MLP neurons of a small language model. Each row is named by its layer, matrix (gate and up: input weights) and neuron, and shows model dimensions 48-111. Each number is 50 + 12 x the weight over its row's rms, rounded and kept within 0 to 99. A neuron's up and down rows have the sign that makes its largest values positive.
Before each neuron's rows, "fires on" lists the tokens most often at its 100 highest values on Wikipedia text that the model never trained on; "fires in" lists the words (lower case) most often at its 100 highest values on Wikipedia text that the model never trained on. A number after a token or word is its count.

fires on: " would" 31, " she" 14, " they" 12, " They" 11, " even" 9, " less" 8
fires in: "would" 31, "they" 23, "she" 14, "even" 9, "less" 4
L6.gate383:42 71 46 68 35 58 55 55 49 50 55 48 44 56 43 45 50 49 52 63 39 42 61 63 37 75 57 30 58 37 32 61 49 47 60 49 49 40 38 31 37 52 77 46 50 63 38 58 41 42 35 40 52 50 53 42 53 34 30 37 38 53 56 56
L6.up383:55 42 33 61 43 47 46 58 40 53 77 30 59 62 40 32 75 48 56 62 41 55 52 60 37 66 44 48 47 47 43 77 51 46 54 37 40 42 58 38 40 68 57 42 63 45 49 53 42 48 37 53 43 65 45 42 60 42 50 44 51 57 60 65

fires on: " do" 33, " did" 19, " could" 11, " we" 8, " does" 5, " you" 5
fires in: "did" 17, "do" 16, "could" 9, "we" 7, "you" 5, "does" 4
L6.gate425:52 50 51 55 69 50 66 53 47 61 38 59 61 55 66 55 49 56 46 53 41 60 61 50 36 73 46 34 65 51 48 35 34 52 57 55 38 44 63 41 22 52 57 42 58 47 33 63 53 59 36 39 69 43 60 59 57 65 53 54 59 38 78 62
L6.up425:58 47 65 50 59 41 43 49 62 51 49 44 62 54 67 55 67 47 54 56 46 57 62 42 60 51 43 35 54 54 54 38 47 61 58 49 20 52 70 42 28 58 33 42 59 57 58 76 60 60 42 56 64 45 60 46 41 52 60 51 53 57 46 43

fires on: " this" 65, " This" 19, " each" 10
fires in: "this" 87, "each" 10
L7.gate147:50 63 50 53 49 47 61 65 53 44 51 70 34 35 63 51 37 34 36 36 55 37 53 50 38 44 66 22 79 48 34 34 31 60 89 42 46 34 42 53 53 52 62 41 42 60 41 65 56 48 41 27 42 31 27 53 45 49 45 44 54 43 61 37
L7.up147:63 50 46 46 49 41 52 41 37 32 44 72 29 48 59 58 26 54 35 53 27 69 43 56 43 40 39 44 35 57 47 37 51 83 56 57 50 31 40 30 53 51 65 50 35 44 49 71 51 47 56 50 52 46 32 45 36 62 34 58 59 44 53 36

fires on: " It" 17, " it" 11, " Summer" 8, "It" 8, " Singles" 7, "parent" 6
fires in: "it" 32, "summer" 9, "singles" 7, "parent" 6
L5.gate222:42 52 43 46 56 36 69 64 55 59 44 58 64 61 34 78 45 51 51 62 56 51 67 46 45 73 45 48 52 49 42 43 58 43 49 32 53 37 29 51 53 37 72 73 16 37 38 42 39 58 34 38 50 52 52 52 25 48 42 75 40 43 68 63
L5.up222:74 37 77 34 58 34 47 42 50 75 50 42 66 59 26 58 60 56 33 58 31 84 56 39 56 47 57 59 36 32 49 70 64 42 32 42 39 47 33 54 58 45 65 61 34 41 55 53 40 62 46 50 41 46 55 41 36 35 54 42 48 41 44 56

fires on: " after" 29, " before" 20, " by" 11, "After" 7, " spent" 6, " began" 5
fires in: "after" 35, "before" 20, "by" 11, "spent" 6, "began" 5
L7.gate160:30 38 54 44 53 77 42 51 62 50 61 63 77 59 44 39 56 65 49 50 66 47 53 69 30 67 40 31 36 53 44 42 53 56 60 40 56 66 42 48 41 29 56 49 60 55 43 63 51 41 39 52 42 50 46 54 57 42 55 49 50 30 56 53
L7.up160:45 49 32 53 57 87 42 72 53 41 54 54 58 58 53 32 44 59 52 48 40 75 62 57 45 72 48 57 70 71 48 49 52 48 75 46 54 75 63 46 33 40 60 60 59 56 46 49 61 31 41 55 45 51 55 48 54 49 37 62 53 60 52 71

fires on: " up" 27, "N" 18, " along" 14, "s" 7, "S" 6, " ft" 6
fires in: "up" 21, "n" 16, "along" 14, "ft" 6, "out" 4
L6.gate24:48 50 35 52 40 55 43 50 38 58 62 50 58 58 72 41 31 46 68 49 62 58 48 47 52 59 49 49 66 71 52 25 43 47 64 63 56 60 56 53 23 41 53 49 40 54 36 35 51 31 50 55 63 33 61 48 48 22 43 42 59 37 57 47
L6.up24:55 59 47 54 53 42 42 33 36 50 63 64 49 56 56 42 29 59 49 54 58 64 56 54 54 63 42 50 61 64 59 42 70 54 39 60 53 42 47 40 33 28 67 54 44 30 40 40 31 55 42 50 84 44 64 50 58 40 46 37 49 17 45 33

fires on: " in" 25, " during" 11, "After" 9, " After" 6, " until" 6
fires in: "in" 25, "after" 18, "during" 12, "until" 6, "of" 5
L8.gate206:59 42 45 47 43 38 71 66 55 40 47 71 76 30 24 44 55 55 63 41 51 38 56 56 55 42 46 40 42 39 45 49 70 57 41 36 38 69 46 54 51 28 48 51 58 71 40 40 59 36 63 59 65 65 22 58 53 30 55 31 47 36 64 62
L8.up206:58 68 39 45 48 48 25 65 56 48 59 51 47 49 68 25 31 54 45 64 51 69 60 72 65 52 52 36 66 67 47 41 43 54 66 44 57 28 39 54 48 46 53 62 73 74 55 37 82 56 42 36 67 46 43 71 59 57 62 63 47 66 56 53

fires on: " also" 20, " and" 16, " who" 10, "See" 6, "Early" 5
fires in: "also" 20, "and" 16, "who" 10, "see" 5, "early" 5
L5.gate165:38 64 58 73 48 37 62 75 42 62 68 49 48 55 64 61 60 39 46 56 41 55 47 44 42 47 56 34 74 43 64 45 34 33 65 67 37 53 63 59 26 43 45 56 51 52 31 39 48 52 42 52 43 48 62 50 56 51 26 61 66 41 74 78
L5.up165:42 85 48 61 44 28 35 58 55 37 41 42 41 36 60 45 72 25 50 52 40 54 51 48 58 42 47 58 52 65 37 18 58 45 57 42 38 49 55 40 27 53 61 58 50 57 54 39 77 57 25 55 48 39 53 41 80 62 35 59 57 53 61 70

fires on: " an" 91, " An" 8
fires in: "an" 91, "another" 4
L8.gate54:44 45 67 48 66 33 59 61 55 43 44 59 51 41 47 65 50 59 69 42 44 61 30 56 54 58 64 43 50 37 47 55 46 44 39 57 54 73 45 52 53 54 52 76 36 51 43 59 47 48 75 48 37 38 73 47 41 22 51 83 71 53 66 93
L8.up54:42 61 49 42 42 43 44 51 29 29 46 59 38 33 26 59 48 22 71 68 51 56 64 51 60 50 49 49 41 57 38 19 64 56 33 37 50 43 54 67 26 69 47 50 44 47 53 60 37 49 58 50 54 65 60 44 55 45 59 49 44 78 64 54

fires on: "the" 16, " there" 15, " There" 11, " it" 10, " should" 7, " to" 7
fires in: "there" 31, "the" 16, "it" 10, "to" 7, "should" 6
L8.gate293:46 61 30 25 51 57 42 61 49 30 53 45 61 35 42 42 51 38 54 53 56 35 66 60 42 50 59 45 56 50 29 54 53 49 46 32 59 57 57 56 46 52 60 59 62 66 41 43 50 63 51 38 51 83 33 37 40 50 54 39 51 55 64 61
L8.up293:34 54 57 33 56 63 48 54 63 44 46 63 47 57 38 49 48 47 36 45 69 49 63 62 46 39 37 44 49 28 66 50 50 44 51 40 24 44 41 58 68 57 65 35 65 57 48 63 63 43 31 47 31 62 52 61 41 47 41 49 46 43 50 57

fires on: " it" 95, " them" 5
fires in: "it" 95, "them" 5
L5.gate435:47 46 73 46 46 51 39 54 80 63 50 60 68 50 43 61 68 46 39 35 51 41 57 51 40 72 46 51 41 36 61 45 58 53 39 34 42 42 44 55 47 64 63 43 46 59 37 33 62 35 39 54 52 42 62 45 36 55 35 53 41 38 49 45
L5.up435:45 39 53 52 60 37 55 52 61 57 61 48 83 31 36 43 63 53 38 63 49 51 58 56 45 54 40 55 30 18 63 54 60 56 66 48 40 37 48 68 58 84 54 42 41 55 52 53 53 52 51 66 35 65 55 35 32 68 42 46 58 41 56 59

fires on: " an" 100
fires in: "an" 96
L6.gate190:49 63 39 55 50 69 45 73 63 54 51 55 47 51 39 66 63 38 79 43 50 22 14 40 49 48 54 52 37 45 49 46 49 53 27 41 57 59 59 72 40 78 39 57 40 53 50 40 47 42 62 38 35 49 68 60 48 55 53 65 58 29 62 66
L6.up190:60 48 54 49 57 28 62 33 36 10 57 56 40 65 30 59 53 65 47 59 45 57 66 48 40 45 49 47 58 48 39 35 50 45 17 64 46 60 36 34 62 53 69 28 58 47 46 50 45 49 29 46 58 42 43 70 55 54 52 62 61 60 41 74

fires on: " of" 55, "dic" 10, "tern" 5, "ic" 4
fires in: "of" 55
L6.gate87:41 65 72 74 48 33 55 46 62 58 62 69 56 52 50 49 50 64 46 49 41 54 49 53 41 55 51 54 55 45 58 40 35 38 39 66 61 46 49 27 44 36 64 67 69 43 51 70 42 30 43 36 40 58 53 55 63 58 34 59 47 64 59 60
L6.up87:58 55 70 64 49 55 41 51 51 52 80 56 67 73 53 45 51 66 43 53 37 66 25 40 27 35 60 41 41 37 60 53 42 35 46 60 60 42 62 42 54 39 65 76 77 50 52 61 48 43 47 54 40 44 42 40 66 43 53 56 42 62 53 71

fires on: " After" 19, "After" 14, " However" 11, " When" 7, " While" 6, " entered" 5
fires in: "after" 28, "however" 14, "when" 8, "while" 6, "entered" 5
L5.gate262:45 48 35 35 35 69 60 69 29 48 37 47 51 43 29 62 53 43 47 58 46 38 51 45 30 74 65 48 58 67 37 56 42 56 62 69 70 48 45 46 51 48 94 42 43 77 43 47 55 38 45 28 66 31 39 50 18 45 43 51 46 56 59 41
L5.up262:55 29 35 44 54 39 49 63 31 54 50 58 62 34 44 33 38 39 44 60 32 63 69 37 50 58 69 46 81 58 29 46 48 53 53 62 43 62 54 50 64 29 56 50 50 62 54 42 51 38 57 51 56 21 46 64 41 36 49 41 38 46 47 36

fires on: " later" 15, "t" 11, "st" 10, " final" 8, " following" 8, " last" 8
fires in: "later" 15, "final" 8, "following" 8, "last" 8, "next" 6, "earlier" 5
L7.gate493:45 52 53 47 39 82 45 63 56 54 45 38 36 41 60 65 44 42 58 44 49 48 54 39 42 60 77 60 62 49 23 53 48 44 58 51 70 47 40 66 32 39 50 42 43 70 32 32 55 73 31 59 56 35 36 44 49 48 48 62 49 61 84 42
L7.up493:60 61 50 49 26 57 38 51 58 34 46 37 43 36 55 56 63 53 41 50 41 64 67 41 57 45 52 64 46 53 43 57 49 47 47 50 58 32 37 48 38 32 27 50 58 50 57 59 59 64 25 57 46 68 32 34 26 31 51 54 58 57 48 48

fires on: " has" 76, " have" 18, " had" 4
fires in: "has" 76, "have" 18, "had" 4
L6.gate490:30 46 33 62 54 85 58 75 50 40 46 57 62 62 57 45 39 54 43 26 51 35 42 60 48 52 49 65 52 64 38 36 45 47 50 39 76 66 56 67 36 40 77 53 45 59 47 46 60 54 40 45 57 43 58 66 41 48 28 66 45 47 72 61
L6.up490:59 53 46 54 43 42 62 42 29 36 71 50 90 62 38 39 66 45 73 41 65 46 61 51 51 41 57 72 40 61 46 47 53 59 43 43 71 33 40 45 36 58 45 56 47 62 56 51 45 35 47 49 39 49 49 56 57 51 47 49 47 44 63 65

fires on: " there" 20, " gr" 18, " There" 15, " United" 14, " Dec" 5
fires in: "there" 37, "united" 16, "grade" 6
L5.gate185:29 68 30 46 30 49 52 53 58 54 61 58 62 58 32 55 47 46 45 61 53 46 64 30 38 58 63 59 55 31 45 57 50 61 55 45 36 31 35 59 51 25 39 68 33 63 35 54 34 31 37 43 46 31 30 41 32 48 58 46 45 47 72 36
L5.up185:40 65 43 38 60 49 56 47 51 61 75 49 59 29 38 60 54 69 46 48 59 42 64 54 55 65 42 48 64 33 44 48 66 56 72 52 42 40 33 49 44 34 55 45 38 49 36 34 57 43 43 20 62 39 35 63 33 52 30 56 56 48 64 41

fires on: " a" 33, " the" 32, " his" 19, " their" 7, " its" 4
fires in: "a" 33, "the" 32, "his" 19, "their" 7, "its" 4
L6.gate330:58 70 50 58 28 54 50 58 39 52 33 62 32 37 55 45 46 33 52 52 64 55 66 66 52 45 63 45 86 48 42 62 36 41 55 51 49 65 66 55 54 47 38 42 46 66 43 52 82 41 67 22 47 29 37 64 49 64 34 48 47 62 51 46
L6.up330:48 42 49 45 52 58 56 42 57 48 35 49 62 34 32 45 57 67 63 41 27 48 46 26 42 54 55 53 42 62 41 40 50 72 67 46 75 63 54 49 41 55 57 39 50 44 46 48 45 38 37 61 51 51 62 53 42 48 51 56 48 46 53 56

fires on: " had" 22, " have" 16, " has" 15, " surviv" 6, " having" 6
fires in: "had" 22, "have" 16, "has" 15, "having" 6
L6.gate426:39 65 49 52 36 48 43 65 38 51 61 65 47 64 45 51 47 50 56 53 61 48 62 43 63 66 62 58 46 60 42 36 59 46 40 56 75 47 24 41 52 48 47 32 57 70 37 59 67 39 39 76 59 47 62 45 54 54 33 87 47 69 71 59
L6.up426:57 63 35 39 40 53 32 70 32 56 61 73 44 69 39 45 64 52 58 65 43 61 67 49 73 45 51 64 41 66 44 59 70 56 45 42 50 56 24 59 49 60 27 40 52 72 53 70 56 44 40 64 70 40 45 53 50 59 36 65 54 46 46 49

fires on: " an" 62, " Mag" 10, " mag" 6, "Ar" 5
fires in: "an" 61
L5.gate13:38 68 61 67 48 47 50 58 66 46 65 36 60 52 44 81 59 58 66 51 66 53 26 61 41 56 43 43 66 52 39 34 34 50 46 42 52 79 54 49 41 58 45 65 46 42 53 54 55 53 29 35 49 45 59 66 43 45 52 78 61 55 71 60
L5.up13:50 37 37 59 24 46 64 56 55 44 54 49 57 41 44 60 53 40 64 66 40 55 51 33 46 38 52 75 64 44 32 26 54 68 39 74 77 66 75 56 41 60 37 66 35 50 55 64 50 53 47 42 53 55 47 50 52 37 44 66 60 69 64 34

fires on: " in" 45, " at" 11, "Note" 6, " from" 4, " create" 4
fires in: "in" 44, "at" 14, "note" 6, "from" 4, "create" 4
L6.gate118:54 42 50 41 52 67 61 60 46 52 40 40 57 48 71 68 45 38 45 68 53 30 57 58 35 60 48 36 55 64 42 54 38 42 62 57 60 55 48 69 32 45 47 52 36 53 30 28 47 58 43 66 54 50 55 47 53 42 59 63 38 42 65 48
L6.up118:71 43 33 21 43 36 42 39 39 47 65 54 47 33 73 40 35 29 31 71 52 63 64 46 62 46 42 55 47 71 56 67 53 45 73 54 48 40 50 70 55 57 25 51 32 51 59 28 61 78 66 58 38 50 36 58 50 55 64 56 61 40 37 40

fires on: " after" 35, " After" 20, " its" 14, " before" 12, "After" 7, " until" 5
fires in: "after" 60, "its" 14, "before" 12, "until" 5, "september" 4
L6.gate443:55 66 40 51 26 60 50 43 55 47 50 70 59 59 49 47 41 42 90 71 57 34 26 60 42 59 60 38 49 52 42 40 41 63 60 39 50 62 49 64 60 39 57 62 38 51 45 41 46 29 36 20 54 23 43 61 42 48 61 48 32 35 52 51
L6.up443:53 63 39 39 37 41 41 45 50 49 47 48 41 52 38 45 72 38 54 70 54 43 42 68 56 46 62 59 35 48 25 52 53 52 69 45 62 63 67 57 49 35 74 46 45 45 43 51 46 46 49 33 43 25 34 62 62 57 38 75 41 47 49 60

fires on: " and" 23, " not" 21, "ly" 12, " also" 8, "t" 5
fires in: "and" 23, "not" 20, "also" 8, "t" 5
L7.gate505:59 45 39 53 43 69 55 49 45 47 47 44 47 55 67 54 51 59 51 73 33 53 31 67 36 60 50 37 77 41 37 41 43 47 71 48 58 46 68 62 36 44 52 60 38 46 37 52 55 42 22 34 60 35 39 55 31 27 50 52 51 20 45 45
L7.up505:40 56 46 56 59 53 35 69 35 23 30 54 45 41 57 38 49 61 52 53 39 64 40 47 34 66 56 44 71 67 45 32 59 66 52 47 63 18 31 46 31 36 47 44 66 52 43 50 51 46 37 44 60 67 49 49 54 28 54 44 42 39 65 71

fires on: " the" 100
fires in: "the" 100
L6.gate136:36 63 57 45 28 54 82 64 58 45 38 69 58 43 37 71 45 50 60 68 62 44 64 62 47 55 53 50 42 70 57 54 43 45 60 59 55 43 34 31 46 71 50 61 55 65 40 42 59 20 33 28 57 41 41 51 46 72 45 55 44 58 59 43
L6.up136:40 56 55 56 47 47 41 56 29 32 42 61 51 39 67 55 57 42 36 53 61 57 44 61 61 55 61 52 46 74 51 36 62 54 43 60 50 60 44 43 70 46 62 58 47 70 54 45 61 34 46 46 61 39 48 48 55 66 48 79 49 67 61 49

fires on: " It" 26, " there" 20, " what" 16, " There" 15, "It" 6, "There" 4
fires in: "there" 38, "it" 32, "what" 14
L6.gate431:44 48 65 50 42 45 46 46 53 58 47 29 69 51 31 48 65 49 42 53 61 55 60 52 50 60 57 32 43 35 52 60 30 48 53 54 40 55 60 66 56 41 71 43 73 33 40 49 40 37 30 31 39 60 49 38 35 46 34 55 53 29 63 60
L6.up431:58 44 55 40 63 59 52 52 31 60 86 65 94 45 44 56 45 64 41 54 46 42 46 55 53 46 67 47 50 38 55 56 69 29 62 70 43 41 32 47 71 53 65 37 67 48 47 47 32 43 65 55 24 47 66 61 48 56 52 47 54 60 58 72

fires on: " went" 16, "ed" 11, " going" 10, " go" 9, " started" 8
fires in: "went" 16, "going" 10, "go" 8, "started" 8, "came" 7, "finishing" 5
L7.gate472:57 47 79 45 59 49 59 43 40 41 48 61 46 64 46 81 63 52 46 63 34 27 41 47 47 57 48 42 61 39 55 37 42 36 39 74 61 45 31 49 43 67 24 38 64 38 47 28 34 46 46 54 61 50 73 43 56 53 69 46 50 35 62 54
L7.up472:47 58 45 48 56 72 56 50 60 51 48 69 48 40 43 64 31 55 46 41 50 52 71 29 42 64 70 57 68 48 42 53 60 58 48 59 48 53 53 58 61 60 48 49 51 60 51 55 47 39 58 43 37 41 24 68 22 32 48 56 36 46 59 44

fires on: " South" 23, " North" 18, " High" 11, " Ste" 10, "i" 7
fires in: "south" 19, "north" 19, "high" 11, "jennifer" 4
L7.gate326:30 63 37 59 28 44 53 70 38 46 32 47 43 46 69 59 60 37 50 54 72 52 58 49 51 53 43 46 57 57 48 59 16 36 42 54 60 47 43 45 17 29 43 74 45 51 47 44 60 59 59 59 69 52 47 45 54 56 30 60 37 42 60 56
L7.up326:32 60 42 51 36 47 52 59 48 50 47 72 38 67 39 41 48 40 49 32 57 50 55 46 41 43 58 63 53 47 49 71 34 56 30 48 52 35 48 49 30 30 54 62 49 45 56 40 49 48 18 47 56 59 46 56 61 70 36 61 38 40 52 32

fires on: " an" 88, "An" 7, " An" 5
fires in: "an" 82, "another" 6
L7.gate284:49 62 58 65 70 66 73 69 47 33 27 62 39 44 57 72 38 51 71 40 52 49 17 52 49 53 59 36 50 43 35 43 39 24 46 62 61 70 55 64 48 54 36 55 63 59 41 54 44 52 73 45 60 46 57 43 57 47 55 64 50 55 71 55
L7.up284:66 50 59 23 51 51 62 56 40 48 38 51 47 50 42 62 53 56 64 55 41 53 30 43 61 41 44 47 48 31 35 44 67 62 51 50 40 48 56 64 60 72 39 57 45 58 54 62 38 60 42 58 29 46 58 52 37 36 55 73 59 57 55 44

fires on: " than" 31, " of" 12, " over" 8, " about" 6, " April" 5, " to" 5
fires in: "than" 29, "of" 12, "over" 8, "about" 6, "april" 5, "to" 5
L8.gate193:58 57 79 63 56 49 55 62 35 47 47 40 28 52 52 62 59 53 41 34 44 52 31 61 46 47 60 28 40 44 52 49 22 30 57 47 50 74 55 57 64 51 50 58 61 55 44 82 41 39 32 36 45 35 57 31 51 41 53 35 63 30 61 72
L8.up193:43 55 52 40 42 62 39 47 34 58 60 55 52 66 35 52 45 47 40 62 39 48 32 62 41 59 46 61 44 59 44 35 56 39 43 41 43 45 40 48 47 36 61 62 43 26 45 69 40 42 26 22 56 44 57 54 57 48 31 45 49 63 45 32

fires on: " National" 38, " New" 8, " Phil" 6, " Los" 6, " on" 5, "Professional" 5
fires in: "national" 35, "new" 9, "on" 5, "professional" 5, "loss" 5
L5.gate233:46 50 59 34 57 58 39 44 37 49 49 63 44 57 48 63 48 79 40 62 53 58 53 50 48 61 37 26 54 37 53 42 56 41 41 41 47 40 33 43 55 50 59 74 54 49 41 23 43 55 54 55 45 65 46 52 56 63 74 45 52 43 57 64
L5.up233:54 50 50 43 54 54 56 45 40 51 45 62 69 20 34 50 51 56 49 42 48 52 46 58 54 47 51 39 54 56 51 64 53 36 69 56 61 31 42 69 62 30 55 58 52 65 56 38 71 44 35 60 51 48 30 66 41 52 54 81 37 51 48 47

fires on: " a" 26, " the" 24, " is" 19, " do" 15, " The" 7
fires in: "the" 31, "a" 19, "is" 18, "do" 5
L7.gate72:37 50 72 60 59 56 76 59 46 34 47 46 58 52 55 55 42 47 44 46 68 49 60 23 29 57 55 27 44 43 26 57 56 42 56 59 51 55 59 28 55 40 69 55 62 56 49 40 45 59 57 49 50 49 48 56 51 59 56 46 71 42 66 43
L7.up72:42 58 77 65 76 48 27 56 49 33 70 67 85 68 49 68 50 57 44 53 57 33 53 54 53 52 35 52 33 63 29 27 49 66 43 59 54 35 45 54 44 50 55 58 54 47 51 58 41 60 43 27 45 35 60 48 63 61 56 57 51 46 53 41

fires on: " he" 25, " Can" 16, " they" 13, " you" 12, " we" 8, " We" 6
fires in: "they" 13, "you" 12, "he" 11, "we" 9, "candi" 7, "co" 4
L5.gate256:37 28 75 54 37 48 66 54 34 32 39 49 65 36 58 58 53 62 61 54 51 37 41 73 30 68 35 38 53 68 38 45 48 61 59 45 55 46 48 09 31 40 69 65 41 58 48 57 71 45 45 28 56 33 43 58 23 68 48 54 54 39 51 41
L5.up256:72 59 61 55 46 37 33 50 41 69 61 52 46 54 54 60 49 74 46 60 35 53 50 64 43 50 46 61 49 50 67 43 43 53 63 48 33 12 62 53 31 67 54 54 38 65 53 52 44 44 32 54 41 48 39 44 49 60 46 40 45 48 41 45

fires on: " this" 37, " This" 32, "This" 9, " These" 8, " it" 4
fires in: "this" 78, "these" 10, "it" 4
L8.gate317:68 74 50 50 49 36 65 62 51 57 62 50 61 48 25 46 67 65 46 68 57 57 49 44 59 45 64 37 73 33 40 51 34 62 44 59 35 40 39 61 49 47 54 70 39 41 58 50 41 61 33 47 24 51 38 38 56 49 61 46 50 53 59 38
L8.up317:48 63 42 56 42 18 48 46 65 34 58 25 56 59 37 43 44 52 50 53 44 54 61 51 44 40 44 63 65 47 42 32 60 59 41 44 59 25 35 58 54 38 67 46 23 19 36 35 65 38 39 51 54 46 53 48 48 48 32 52 60 36 57 28

fires on: " and" 19, " After" 18, " while" 10, " When" 8, " after" 6, " when" 5
fires in: "after" 24, "and" 19, "when" 15, "while" 14
L5.gate413:51 52 38 46 51 73 60 52 47 48 42 44 57 53 50 48 43 56 37 40 62 43 33 48 46 63 67 46 69 59 39 41 46 40 41 46 75 45 33 69 67 32 61 45 66 46 43 60 66 37 50 36 67 32 47 60 49 40 36 52 25 81 54 44
L5.up413:50 51 57 69 41 73 36 38 50 56 52 22 35 62 60 38 59 35 45 46 39 50 43 46 33 65 57 29 43 69 52 45 39 41 73 36 58 54 61 71 54 53 42 59 78 40 44 53 47 66 41 45 52 51 53 40 56 49 57 59 78 40 47 49

fires on: " people" 24, " him" 12, " born" 9, " them" 4, " past" 4
fires in: "people" 24, "him" 12, "born" 9, "them" 4, "past" 4
L7.gate74:47 52 45 46 52 69 45 92 48 57 45 41 40 40 52 57 50 49 44 50 43 36 40 56 54 66 82 32 55 57 30 54 37 59 54 53 62 67 72 69 54 51 53 52 47 63 57 43 57 63 71 41 32 71 42 52 42 38 41 49 42 31 51 68
L7.up74:52 48 68 45 53 59 35 36 45 62 60 56 61 57 25 58 67 42 29 62 72 45 70 48 52 55 48 42 40 36 71 45 57 62 61 52 23 55 63 72 45 53 64 71 49 15 53 44 36 43 36 48 48 45 64 37 51 42 61 52 64 40 53 38

fires on: " me" 27, " went" 17, " go" 10, " going" 10, " very" 8, " comes" 7
fires in: "went" 17, "me" 12, "going" 10, "go" 8, "very" 8, "comes" 7
L5.gate28:36 50 64 72 53 61 44 59 43 40 45 62 53 52 63 74 33 56 61 68 53 37 55 43 38 69 49 20 56 50 44 37 43 46 33 51 54 50 62 66 52 56 40 52 66 68 30 43 50 41 40 49 67 44 53 37 41 70 54 66 41 41 72 62
L5.up28:58 37 38 62 36 52 41 48 25 47 63 77 64 20 51 40 23 37 74 49 41 48 62 43 45 42 47 41 43 76 59 46 63 62 35 32 62 67 54 61 57 56 26 53 60 67 42 45 40 43 66 48 64 60 30 30 46 50 58 60 71 53 60 50

fires on: " Republican" 16, " final" 14, " Democratic" 12, " national" 12, " Final" 10
fires in: "final" 23, "republican" 15, "democratic" 12, "nationality" 6, "finals" 5, "national" 5
L5.gate61:32 61 36 33 48 65 68 49 56 55 46 63 64 58 31 73 30 45 36 39 55 51 46 67 39 50 45 45 44 48 75 44 64 36 52 73 66 45 53 60 25 27 69 36 48 60 38 40 46 59 39 59 56 60 68 13 44 48 45 52 52 54 56 56
L5.up61:43 31 68 29 60 59 66 43 47 54 75 50 72 52 47 68 55 49 44 54 38 48 59 45 56 34 46 55 39 34 47 68 56 59 30 43 65 50 44 54 69 58 54 43 48 53 47 30 56 62 45 69 42 48 53 37 29 62 65 30 56 27 41 33

fires on: " in" 50, "in" 21, "In" 12, " In" 7, "Mar" 4
fires in: "in" 62
L6.gate493:40 40 69 45 45 44 47 64 48 57 50 54 33 46 75 52 51 38 60 62 60 44 38 81 43 58 50 24 58 48 45 62 29 30 61 31 40 58 61 46 38 34 60 59 42 58 46 27 78 40 54 53 41 33 47 59 53 65 43 71 61 55 60 60
L6.up493:57 38 44 62 45 39 51 44 66 84 75 42 42 39 66 36 44 53 61 62 38 61 40 48 55 45 40 52 46 60 40 46 60 50 47 47 62 50 57 55 38 41 45 61 28 37 53 62 30 53 48 46 44 63 41 58 46 47 30 48 66 36 48 48

fires on: " of" 65, " or" 11
fires in: "of" 64, "or" 7
L8.gate386:53 33 43 82 32 35 67 55 59 53 41 25 34 54 47 42 52 33 47 40 46 43 48 42 40 52 46 55 47 63 42 23 56 57 62 41 63 51 46 29 36 47 52 76 50 22 36 51 52 41 39 55 79 56 54 38 52 59 20 60 48 43 76 66
L8.up386:56 60 60 46 50 57 67 45 33 51 51 54 19 52 67 61 63 34 44 51 27 34 63 56 54 54 61 43 55 29 55 54 39 51 60 49 49 33 66 38 48 66 42 63 61 59 51 61 45 67 33 37 57 34 59 37 35 36 51 39 40 49 44 70

fires on: " in" 56, " following" 10, " next" 6, "s" 6
fires in: "in" 54, "following" 10, "next" 6
L8.gate46:48 42 74 37 46 77 58 76 47 46 22 66 29 43 39 57 37 50 30 54 46 36 31 56 24 67 29 43 41 39 39 56 41 39 74 56 52 61 34 50 33 49 76 36 63 52 51 65 62 38 56 37 44 51 61 61 53 51 58 69 42 55 68 55
L8.up46:84 50 46 67 40 51 51 45 50 46 63 43 43 33 48 42 45 55 37 53 26 74 56 55 56 23 40 59 52 44 49 70 72 35 51 38 54 56 40 44 55 40 36 56 45 61 51 39 63 54 58 57 29 28 22 53 48 54 47 46 61 38 53 30